config.toml
head_dim = 64
hidden_act = "relu"
norm_place = "pre"
norm_eps = 1e-05
qk_norm = true
bias = "none"
init_std_qkv = 0.0231
init_std_down = 0.0
decay_fraction = 0.836
decay_shape = "linear"
batch_tokens = [32768, 65536, 131072]
train_tokens = 379600000
dataset = "wikipedia_en"
MLP neurons of a small language model. Each row is named by its layer, matrix (up: input weights; down: output weights) and neuron, and shows model dimensions 0-127. Each number is 500 + 40 x the weight over its row's rms, rounded and kept within 0 to 999. Numbers have three digits each.
A block is one neuron, or neurons of one layer that tend to fire together. Before each block is what it responds to, as a language model described it from the Wikipedia text at the highest values.

Responds to: Word-completing final pieces. Final pieces that finish a split word, chiefly the last digit of a year (200-3, 194-4), also endings like -ed, -en, -ater, and made in census text.
L2.up16:477524486518504546511535573479562470570489462481539436473518482469471496486560522536394525480499393569497444469535527481513515444495505526615449449549596482475576535541469485447504430450558500439381469496524485425482497603500464479527473509495561473490584517524569511484492544486547543527453474479526543459558557391520564508514514477455496489481499449489529487502523460472522518603493
L2.down16:480558474453465560474460446469466498426517450487470485452506513523487443438501522501549504517448443464481517437549468616539506506443523467422566463528465493493465519500508474528553505398459461445517472538509514527563475466436538536536559520545498518486412484511406493509446542521493487559452503413373454563529429475547497530502494507501524466510465565457522503412544565510487522480469
L2.up71:477522472462472580486493537549526393458437512458534439459511493408463478407501551476448507451509477473516551477499546461493440465481451432450547454517530502505530541493496528470492470487514469470490426462616526481537510593523519493516462475473525441507569490449496495474506501527434458488476473533480464499532481552561548517434498494542466401470493467482410531432452520517508507526452
L2.down71:526509486529487500552582538470523497547467543509443524519465514611552529501389483522609537479552518491499466497517485550489542538537517519552491557472484469508444492499522473465543476487490534521525433555455458502489511401502475473475562428534545459475516487477544491494532511473538539570460530443474455486484595527530501506465514482532504482515489473466495439551486563487483501447560
L2.up249:539524482498501507517452518475505484525520543509528476507471524373452466477511550466530593544514513473476545480467472505473507419485566452483468479503507479508486549512533497569513531393456515453536503479480483502462490474496532423557456503541464446483461478438419480547505496503507502471485456552536499511582570521520521521453451487481502510465518459406569463482499520495485517426567
L2.down249:483516555508518488485449465527461459432496421455532545462511516531495535477442427561475378488487489498491489541460483540533537498455515579433522508477499522505517531532421556529478511498533574497472551487506480530532538489553537490439550479520511496497520519540551524516553534464554417466493599455366486548476547464454500474496467490496526458540465497554579554542485509524400513453531
L2.up665:479508497461466517452530406451603435532539500486492521497537464475420487555440447505532463536567523489495513449456496454583481581475495413500469501507446544507509499472567508465555474519515564484523532498536515499490342516511504489531543482513441479501504531529515514415575478451529449421446529461517509501496497469485448430498521524510514443515490536403502503528393577510528544490529
L2.down665:527483551554506476517482532534492472476442558460529528482458529523515478463573533468456542490475547547473525482604488490398477550487462550476431457539532512461513455494376472572433517486473461478504510466520530490529590470471518527480400534482538520558482442480536473559431520554453523572564450493572551499503550488424505530476515491559462479464469498557467501485536457490460449512548

Responds to: Piece after capital initial. Word pieces or periods right after a lone capital letter beginning a name or word, e.g. H-is, R-ich-ard, J-on, initials like J. and G.
L2.up94:541545542528492499525544465511504403508471496524488524488515458468506476511444478509484521455531501449523460483529468561485496525404498459512377503523502484527515482456499532492464529485506448476495459447531485525437507468526456487548530543495504479470470462421579559475542549511473450471474472527550496490474501570544517460532507549493480525522420504499444565545490533559489529486518
L2.down94:532514532475533482486470476418554454448513462528443502461469484511537468573565546474491551551472498544548521527472559453493524478564490565548565469395471503549492451524448508451535539426516435499544451490509445491512540474533535464476533479497528560510507518508419477519471441516518475542488497418469534543531512471519403564524450569520564462524559542455540503509484505507519491502476
L2.up187:526480497473592543510510499542541484517478444516522531490567474516485527452457477545510462455414461551503489482567480493472508505487471509565488537483595510446420529512502487442573549522507443461503465601569514477512491557518417528489508452535562500452565515393449478473497468523522480479489603546530522451463517535558536553528454440510453471518505540465524464563540517523475477533464
L2.down187:461453471520504476536478500513512506521423485541325508556481512547492552492467539472508545540504500505523498487451512562532526587458526413449472513493480468556495547465434485426479459531488483575502491492502474431490525516506501575492539525481498560529438518491527470523490492480522494530520494507496541408486453531464445445450481506418448479421588539552485558532488465520489531506538
L2.up552:514483503480516463512522558395488552482543532492444551513523479487501490405415483491543457484571471504543513479578518518536465514542497476535513506460551489510500413493493465513533529519483406457473490498485458512502517491544539523505546517586472501500516513486551488495511547552519529502468488492474499460453481455497533439469512510565508554476547503460509374502459475502476404545503
L2.down552:509495549519483508508438437562508401471438433457546473470496453538525562519597577528496595475416565490473548538485491464488544433464499552481479434507522522523496564519503535426520415466493525498484546510512559535511486554485452473463487479437524533462484471591429486469532462476528483426539523413451485481528468556534480515458471558471460489515444552483539557516574516577453526477489
L2.up686:561487445484465514443483499489471415476529517532465514477520557549464518515524506548573526572501465502512532445587420570478565531431475538450536490548534499455497491527525458517567514526528453431508451526531546454472460535457478487450537505494531460508444533391596478435505490532498529477500509471447473531510456446483487483472509481526483505488462458571474557523473468453498551468481
L2.down686:517564548530534475507480456491532562517437458432468452494545533489420507457556475470493586486486480514421524449395498517592540498566538464473497469549538509552527459542504503502470493522409499519460486511575537435484502513518488525566559521488470489543508546502419489509476482544469524450529541486478606460500522469473518522391564506522557457481561488469532507558552471465547464522518

Responds to: Abbreviation periods. Periods ending abbreviations and initials, such as N. in names or species, Vol., Maj., v., etc., plus some mid-word pieces.
L3.up73:524543514495463540540468447473505450560438473492522504488541489473459458482506484503431535462481426552509495541505471491500462546592435499465496462465532460489446496516521500505538453523561531550453460466425557555551472559460515531550398471488483506544499442501455541543469480564485536566470527450495495469478492458521533491514493519479470497485443435500539509573507506510476490476474
L3.down73:479420499463467501560538526480487541498492454489532512558427533509505472501455434453498544564475586509506512521498480542406529545540491510499499516431468470573471467503444475418484543481450499428512517546489473454515439438533545473484547485504564538436539481451521497515606523569540465492516524489482576474556476530517422499437529513500524466513531571514503471390538541540450547517479
L3.up342:503515477494539604483475479505432478562469566447511474471512462522486426455406458524496496547484508530540497530603502425484544527547472539529495564428527532476530574534515427501547520476493465478450465470485472563429578535418498518463512488479513499455506513511490528465544531532541502497571456470469592505512474556565577524471490493424495456506488502563538539465531546523514543516592
L3.down342:526440474494500368482555479499534477498443445465511546522501550533444517508534545428501551498495494559480496572438480517481543448490455585496477526470611463407477468515510434522397429492487531499503541480480494449462446578517478486502463499500506476489546508530547451499462481443480518559486511511490402468487495509472529503412547528505489501473500502446545479498468509402483539518491
L3.up654:488485451501495486425494450521531486557464521520593510586535476436500478468506492487608559467434535538546531482564538499544482554464498526512474459475545433485541481484545464526538555510484497439531469511462467435487524535508555421527532496468489540432497444523533533467560410502548517509539559526476491530487511497505540511590561483466471462500461394492456500523515512475465533443560
L3.down654:511476510445445465504560509465485558510502485490575468451499514519529466560471493499549568471506439552562514427465522548369464444529555446480498510600556463547467522512488432468488491534544480505494491507473483486503481519503531557425489490518536554455460466537458459476512519497544541507518536492435534539531441488489490573519490519501526460557513531484402458538517478490544509533569
L3.up719:480413500517477529484542487491471458487458586495579491543540519437490581491480433459523530432494524511509569531433554488447557483453492574507517487455467496491406442473524515541441508492510451479459412515501486529460457474505544453488477478515500456490499544567507513513528453488462577479513548553501557522525452507551568495506581457470460478471555508481524544530441502440583530507499
L3.down719:453564541374507504475481465498532549443510503546468515504499509540603487515548541448522500518493525475566555495509513435613466464502499504484510558555522464528524502471518417483512514527465552474488485532466534414531484550456516441518498491430422625540422479620453418498525529421537513438484464494465474502532488521505486574464504493525491522466462503446532513524459503468464489498503

Responds to: Mid-word continuation pieces. The second subword piece of a word split after its first letters, strongest for en in Gre-en (Green Party, Greenlee, Greenman), also or in N-or-se and ent in c-ent-ury.
L2.up148:494527533510444596571437490513499565495487522543478476496533504496498556517532458452473489470502543463551489571542449542494466531551504510539494545514469502529514469513433554441430411368451468526538524470476544473512456586498450544518487495418503511481503484530541510515519463525521487524504559468510560450477491545635498549508518551512500448505429521506538499528506531548496535502485
L2.down148:501422533547498460542529533468483502478448564489485484416481556521522550482407493519564470497474488541535503506546565506537503515438525458451492425494554474476479518422482440459445516445504521594526495398495462542477501527516509517519483548513473447381479495428465473461490523465579470487490499548465484527509486426457541485512523534485506547563559470474534520533493433490430443561499
L2.up246:473460513434530468498499436493614557498461503532427515483470542506609545544552546536535447486540501514508403450486498508477524510525539446470465517468520532558481485483503508519489546461515491524498431476487506508486554546584449453517524520527553554455504501398486477540546473522551479501511459472466536478487550572504478481491561461524517536444485540461481519466442462529462490552471
L2.down246:541529471487458530531488584522478494491510488524540488451492494487449457487432458466509578486500495523491568535528504523484527492485405553550485496491508497477487479515497491528501503513487510517542474484559440465454456495425515524486420502513472449493517536540522511444475552441490575484508498476528525508445494499514572487454456494505486510516524439529543516521497550476539504511549
L2.up378:496473444547546472442517531431554482466521592504503566523479462519474551528489492558523541531575478503458456431521445401558492467487500500498471531511536477485504478486465537523540518492471479483505502502476544444523492471573526526463498464568507487520441461466502490518509505461509499534512481510496458522484513502493527487476431434528444509547455580499497549476514565552530454516578
L2.down378:430474555491441549576470466527494472484499386561500546484546566469530476497510491592438472467463551505555529486490519479433469526565485514484515499544528500520492490594451520492491491593499506439454532476514515484454489526496474511581518501491513493503492522470447525419496502521462536449491493544467516544426464559472551518578538570504536531486519437499498432491515518460467523537457
L2.up747:496517536544467499466554472509561536517497593450505481521476461520491537442534407511481408503467488494508487489507524495522527503524533570492477577479502499488541522508468467495488521534546516465603522509523534512537497480591552544514546461568534491451506490501449424499488510480487448437512460462507596497500469473498509459400495564552571518510458535471470513485407472453511491509473
L2.down747:549474471505568437544480479545460492464440459550455492538519517434510438563425557496522551501491484490455540473485428490497476501479520410493534454527542499493501500536505472523490549486501497517464541454525478510450526494385458515490401512437487529532442464502564506495498537538555541548504469548523470477558517515472497518523527476437500498486544442502496547529586478551513499499524

Responds to: Superlative -est suffix. Word-final pieces that complete superlatives (be-st, old-est, young-est, long-est), plus ranking words like first, only, most, and other mid-word completions (perf-ect, cle-ar).
L3.up17:538480524510526469504493463498537574476472515494598493500579514514475507518466450511436500547524529458447352466509480522547510564498462499488469447532497552500566531439536479468479532455477483583568511514525510575456569553526496499481513516490514530377538511473529499545544426476577512487492467615506508510492468575530478498471498516500496449517451570447544523502500470543516419579459
L3.down17:443468532477497507483488455509448464476532521500554448422523519539508520570502480563426516432551495515532527446495506532500498454515535465516436433509477502542477498548470524461517523557469428510514482513505543468515422541537502537461516455558483485554562584496528561475513484514490457495513452445480482487512528527480543527497527530465507584557524489489514436475419537456503539516515
L3.up380:509536537489475511501530479466476492588471561491482485560537475525431457465513409516513442506504472494501525440434435446479521548536490495479551470509579442466569468505542505473557518472510512545569458475512534415466472498462467497514504548459557571443443526470461479488403539521524457458507487549511560517472545500458519535518515537534479508481466547496427468493498469457530571501406
L3.down380:560489434530551508507414523512500537511541482526506519486563548475556441483529540481441553535544526503427529549550547554531433505521446507558515540516472526537469492522476515497509473542513442512448528585563498593469533501475500575457488417486510488522518544499495526481586514533443506598496522565472464495467534498469484466495463444502534492526468473489486544476488537631504512526539
L3.up421:513438509472507520531486439474480440535512484604532513488509486500465518531481452542482541533473510525511480481532482512485487472523421564522515499525540476479483470443556504429451522417439508522531569481488483490474505463535446438445460497537529449508462397533483442469456529549533564497525430472491486445509493511507511525516524429464547500479528540538501547426480441516490516540538
L3.down421:420573557474518497542514538505530498503548481440499564520486483522476512454522515506384483535534487470493506465514451490480515474467489513477487408525473479483569520473458515495542554472493501498468550522481428446477553523444504547508510513482498493414450547431472557510522530452442501536486536519454489451425538439414469547545423516464456489498565434412441546495444469535460455474509
L3.up450:510533473556456483454482490548557461557638512556451556454528471550491494491449517553614497485546505464544498495413471487469445506564421474524454469509497525534538469509436508494475540460415567479571545515560550440548525536496456564439472480505550493455568496461508510447525532455547477504453523541473510484432490511502507422503525537475489445484508513551469491516463481502452503563451
L3.down450:515504515524487511496544523430451542476485487450598440537452578502492484473476455523484553513474436501452510448446483470532475487497479529513460482590501515392521475478490502422534528555574481512507427491526509453458495471528447507553497450479465561506481526532517515484524437512539497586526426511478511444492475507498497473491436476517525459597521489478445497470527478513532473547533

Responds to: Word-completing suffix pieces. Final pieces of split words, mostly country names, codes and nationality adjectives (U-S-A, Ir-ish, Wel-sh, Fren-ch), often in sports result tables.
L4.up360:480490505536564550505569532516479542499488437489535458483542484446549497444511513513534530498522494545455550501496496444491467483516477492391470471418499491589591502496477512433520487505547411542521486565518505515460473443499551564441459490492508572509484586456525431510452527456557563462472468516539595511495505562501510480504467532500515522467585500473509587537511548525508527549496
L4.down360:431475518494488500469511465494449465472553545493511475502434473505535427536549528495472457450516420576536482499531507510493540498428485497526467521466525421481434525487566405487519447476502476478441522534462520508534481543464527481518543543482526485487534554546488546455466496565492549496573486439557493508528519530496487469475528513540401562570482394475434553487503526545540455536518

Responds to: Year's final digit. The last digit of a four-digit year opening a sentence, as in "In 2014," or "On 19 May 1994", also nearby commas and occasional mid-word pieces.
L4.up192:523457535538529515523483503500569541524555460534439446573475382543519490537513571479594490495550500478476505505523541541483482499562491455470471482544522469434451555560463510526482469469481544475578509460484474523522462485521442489540440435539481536433520464435494460486444408536491516471430470479465478509496503544534474513524536494547513549511526537450456501437472487541497590493559
L4.down192:530597472457515535519532452537492483528498519475518513433546523501516541502499431545487543503464551599494523525517452498462564514438542502605493537489449533465450527578523541530524458369500488523478532487529502486515496555481480538463507482488528504485488457465512494458589534497507493492497528550516607544606534546449547474505456485435513411547470559474574502449479502509502381507450

Responds to: Proper-name final pieces. Final word-piece that completes a multi-token proper name, mostly places, also people and titles, such as Mississaug-a, St. Lou-is, Hertfordsh-ire.
L4.up748:462469480503505484532520517516450478500441517564586512557450462498486534445507532528480523508490421422464522485435491487502442523539474474431544529481477531465449479444507490473512485526503469466512400520514505543438598491579542490519456441426558553523513448404469516530497537507464461577529491490581523561435533514552444504544490514452528500517480523503533530468509507544523491544496
L4.down748:496423457572601496421520490497525483478527556494499510495551515492551558444433489492533485513495514544502498574557529499465527506449453502510424515487555485522547532500508516367462513512512526556459494449477488436560472481459490550502485505552437470456520508494520486569484499590482457422491434478495497493516495451426453514419491538529469503472439581518430509507547465463504503499532

Responds to: Final subword of names. Word-final subword pieces closing multi-token proper names and rare words, such as Bharata, Chordata, traviata, Blyleven, Wildcat.
L2.up308:460521482527562583522481507490485560526500522531501504556452501473497512500521460507498559572532472549452419505554500533529480443488501498507506504502551482531508592499480462449494544477561558456457402458495480478496530495527468492463515463547454533518489470518580563569578577539502550458492493566566499491512479546510532479521540499523484476474515497502462519544517461508472507542449
L2.down308:502487502483510478517558432470530444408440464399491548471514496542566548494512453515437464455545535428551520457483537464515589575457425566453465433539460517491497436466559589601499463545554513567555530593479549553476503516533518507504445465565502556548510572482435453523435508470529502504508527521483474501512441502505469518510500494488511539501444573534540469508436473495466521495548
L2.up385:552522555498496497528573522436448457569504459513515534471497504549487503435513600497500530469394468538480447527559457495475537485490511516488523485495490497530486516508528549468502490486434526469523448514540467558618560511563481532467469470457482440477508535519511453507498477496534566450478501560505561531569584472462490489430504564476523471422457448489502478489592497495544535476448
L2.down385:495474519462516513535513500583533471382439487453448493589535470466507532621496493467464492479584566480528504443503538522481507520483437449459505528538480481465528520523392456459537490538546443531479521415544504431407445461441513458536513502517509580477429482540531543505540559520572475542530485478488440496511466535492512461452503445566462511501522550547535522491484481583408461529494
L2.up398:555451501480474520504442576426547455501478500503477519480516454494514519499531553456534470516429414447488366523526536538429477483460514521511578506547470573499508441525498550534490483422475454491510514454596504511477523522469518490435520492447481555451538488460515442479544484564514530471545459501577473514456487465547540435546559538495546508607515443551480500532553482461535489528567
L2.down398:469514493543530498460533462554481493471524424531462557495535468512506517418502566489431460496545596600508603515521404505602563490536503473467466488483525480484511542523520431490550492592538525506453430534438546513586526460485447473538595525535507476525454494464498530499447491494452457483525496541474477445478540454559461537472489437482494489521506498486514515511522537537499513476378
L2.up488:537474550485482502492517479437512493486603441528530504517517461426559548493465586450415498501507540399466458470523453493491627495515512540573490552473540429481506509467521540443469514462455463455512449465546528459475563536524545444498537492506505488506498453559517544458474532371517543510501455525594478529500535451516480522457538496478602477519486490490516529527529496547530568490492
L2.down488:482515543557518491507485526524528450491452517482531498479463556533468431469565408536571465495516493570521548484483599503521479451499484508456499491498485550500478577485440401526512432576517562550522540536458477535505484504500471538432495492520464523492511511442467453566526441536480477538514601569465489472506423517545522422508500444538426480511515534522487451520444527472418480535526

Responds to: Year final digit. Final digit of a four-digit year after a three-digit prefix like 199, 184 or 201, typically following "In" or a date, as in 1995, 1927, 2014.
L3.up105:580531469512508512512489460575534444489498481488523484574497497537499466514482576522415485487478481499522448500529558493501482521606491508512484494505459540539531518575434435485526500492486524421484446486493502508463559541528582494557540484486477562462560535357445531460484518550505444479444491513512499506482466514514452469512545496547440450485534482438540518524526501520479556455479
L3.down105:471503512508463502415417494489467501512495514509535577408554522423482555482521482484604547517470495473547479540537495488469499496512517458517473450485573475465436465392513551510510461467471472516493545565500533508517545439565475481466555426484579532553506473532528457600483523503459481514457558525506531559472421480512498524496485559495530472493509538501535459547491522490544425517559
L3.up140:574501493483578516553533470520545454438489547534557540466544417454442434526549569496584468482550507490448485490597448518533506445491548494494515485505506508503438524489501490492424510388458491436485455465449433510550482511514455498525454467506505528546458540493457423447496512551518488448479476487551442466504547499497414456457564493513554566525574492499466450509509523486442509501522
L3.down140:427517497507489463467495446471471531466545527437450442479458438485498541490438434434459529527565538503554497523484566482521542521526462465489448507500478522502513491497510554520546524504557507518473524481567462538444481474624589526537503434468459485468452478496581526600465471479467520535549559497484572555503482539461566529520468444517549517450391445492455505527477450507477526463422
L3.up169:496583515468511559466515556585506451494533473492495501503478537510548550499476529612523549509489521522563547543484516514488483472543496532512479562470492458489549532466396461472535492487536507470508458531499539548490508468551480494463471480499483495501569532480498534498523530537475455490486538452528526560474654463551507464468416546517508412463481578512529469425521473535514595539587
L3.down169:467438500455489556493522477424469491484511438476515521498528417468438453484400485431481510475516485478491470473516437581549558538475417510523528528484469498485491417548533493509405494424480526507564525449515459498463486483518554439554520415499501465485475436477521454500420458542493444515417514565497376501508461569534515503506498490482447502498473509511441521486530555489443477456491
L3.up176:514524498508526532481483510570557563473511537482489414534507491488486494539491570550542535611423415391466457556474441479505513478513480560517441468498446463490470481467480537462557512419533466579485479524494534535528506475484538492421502530505500499467530447454541525515506535506552474553474471489443571532570467559478485469532474540561558468556460522510545513467569533520532523556496
L3.down176:479477486532438483562576458470479504486493466529510512496515462526522526487426453494492478435511577581497552491488571538541546485501531432483538512416566518544510469507562505544397470582541510467493474486529465443461539539534499546548512504487529491524495541546461425479491502519489518514477539517596436512418489414458498517453531499497446534448558485493498460519426488517474515511570

Responds to: Final word-piece completion. Last sub-word piece that finishes a split proper noun or rare word, often a place or person name, such as Buchare-st, Prades-h, Wodey-ar, Bulak-an.
L3.up221:551517517531566538523643472453525446524557533493448542586478520565487519433547561484473427513518470533489499483569516485507461543619505542472535484493507497498483574457529491499549494518506473495477509506520585565519495423489517467479473536521441521521590510503466436597519536541499429486444503486496477516513485477537495469495528580447508476488447478520415489512551506546455545469511
L3.down221:438419528509438489494417443504527490451500441540536506499540420458522484534497496571480583506527541483498488541533494556538588499485454504548464520470614529458544474557483472482428514491441467512521455503585487453561509594503481484515510444489490467506514551476478548430507508520489496487571465479475472503404578473493469489518459543534513482499525466476579544485458423483546501522487
L3.up291:515511467458571584528543473457542557518477465563505542518515473555453470449480432515480500397452505543479474578560463489501481517504566472510494462565479525519453569475528529556453478524490476476481481520516539449466555485451479529479527458543424538470419498461455533464480502462568520486475523578534452519531536467526503579531493472488534522510485496516434485532572504572546453496541
L3.down291:505417519457455428529495488534538504395547451429429496546443428443553441562508572516509480562540585439527496456484531456493500478504411453478541482451564506496521461550525486422536482492560598516510541429467546530494441505545475400599524528473508442540550510458479531520477454515544471496497568484504523461535431488520541403475469483606419458547511567517500529494519515460484543478440
L3.up347:506439505468487485557478468491525403530482458586475515589488543505512505477590490478477460574517467457576493474553520535542507450499476492483498462535469501546496425489453478493521502507438519575476522412525514473525480428518537486533531478480501481509503498516488552526475497504490488421519473519585527495479536495474451545497482506529458471451504481518525648517551435470509450535531
L3.down347:542401504523536545470487500504511494458486479498503518461536501470535511508421437449460476449502495517535541521476489510450529581508463537569574487492516549507536511544493458506471447478490497501465496532503542567445512504487557487448441488509562517474549480497490477465495571525446480512381512517456508586497563556559506530560469518451511523545550540524528428470467576534433515567439
L3.up396:459487537429511490539488445416457546459421531497445526647513468496488389530566554472489465527522467593463483517508507572497538465539487437486486441459512487498532622527539533439518493430449454506510450526414559493480504477515473468487528483511430491470569485449412502457550502516456472511504489504548495493514468574506504538506563541518500484480471482525500609479517453517524501537427
L3.down396:535458542519502443521497478505525479506481510459484555493521548492424505522495466521502523507569528446517484472558476444530452480425464516567542596487550506514495437468494481514503571535498504477566509496531504522499508458586503475550487489504546604500526525499524460468364487528571470506427512472549446526475466559625529501489441550576462573466520510547448417490470597496526475485558

Responds to: First-name endings before surnames. Final token of a person's given name or middle initial, just before the surname, e.g. Kev-in, Rich-ard, Stev-e, or the period in H.
L4.up46:538483447520549471563479456438451465448459456417473489536471435546527494522419490516521460417589472467475500538529430496475471554479521529468516504481523465491508499483488479494554472493527444506491489552481493519540489544608504524511542495565525572480468514508564495407488539518452504413423470562552479447466525426522475492477610472450548486522514465493447503500542461468527583432483
L4.down46:444475493423480530535556494456583566501524497470530528447459501486505460471494483500493558579485527492553449507484515455475507547437451497499521553473541508542448495495537619483470513509462534460486466486424477512498477440494489430492484499464553513487529522522485453523464393523532471527544514488469478546434499544553493534494544473474428533439520530474587477513518516408471514491522

Responds to: Second piece after D/d prefix. The second word piece of a word split after an initial letter, mostly D or d, as in D|ad, D|allas, D|OT, Streng|th, star|ring.
L2.up297:504523440485479534476414463490494480506437500468497476554488564507479556475503492561489475512501508454516496458468599526489477485545495461526488525494569480573485458495525543465550518493501476446482487532461566460453547433527526517481534514494515520524507465580474567466437533477493552502491473449493548478493420500578543467525441495478477485567486518505623514526565521489451527547520
L2.down297:461480476550509533553489533477566494485436450536574500484469466536514512459483574470480504421507478546519514443526486499520502485569469510493448449554494481473453536486521444511425491550488508484511431482557475490407452491475527469486527517508578495456474510452494476563504505498484464551555543507438484534573589493512502577492514576447516516467581484475437506562504453505531491555523
L2.up380:494537489590464476481507428472470440445483414560489498536432548374491505533508455555524510552548498444415447524523523485480515463529441545510548529577530507443476597496484494424475472515434521445551506501532535473487542528468519443517457487508436608503553507517515434524538451576502447516531525490497532549487437436483480441497498422553465459502503553591505497481542474450495518481462
L2.down380:523356467481484480478477480472552534473446602458486443483510472481505470518483503502497489506515524583565527490482547499455503480474560511492496555522460488489495467494524540493518522528535450483464463491425512475459447480508522574465565548512526413458538481518473499548413503456456473498520473391530489503567475555504502452419529555455474555495454444528473475475571439592444455478532
L2.up388:433524513529488513490494435492435505435495552472547521471480569436495486497564571505509498465448521502545514526529501547475486479509503546457535474567501507496473505514506480487521518519457507528501488516513435475530562463555469520434514544461559535499481492537500499479512428476527444502497492516513518482527437525615495533476486516522605494512526479529411562512504487388514463484471
L2.down388:552533499511515514466518599534539444547530467496586503482471412508564502553438493563526513486515461475499531392456519461542502438526458518532486498467537517538503466521452486548485523523493495475514582480520571552543484505522507484506490501528469459469506494506527536518498552464492504510533458504476488536536508515431512507551427498374491518565486477437535451513478513550520515561517
L2.up700:485513447570514497535488507544597523447465528516443475498459555351446446505464545486533488464449504501503515514433532543508656588589494603524494478512482477474476492455558476487520460479489533516532527525494498518522473518494533505545524487486532485482434438547448564461562497540533472454569457463450490480516523481559490470502514518547447572438524548503502471482504536423478550481505
L2.down700:487504549510469457469481449447461540528488572495519485485523569498492506538545435556500478544533437561469467471511455552506410464470519536511526519525392494539470455530526499487499515458480442480484461534502529499501538461545492501473529479499513428421536608503528531577482558497507528489537479481516511494491505496463547499507550477404551456553492472475460530563554413474480495530466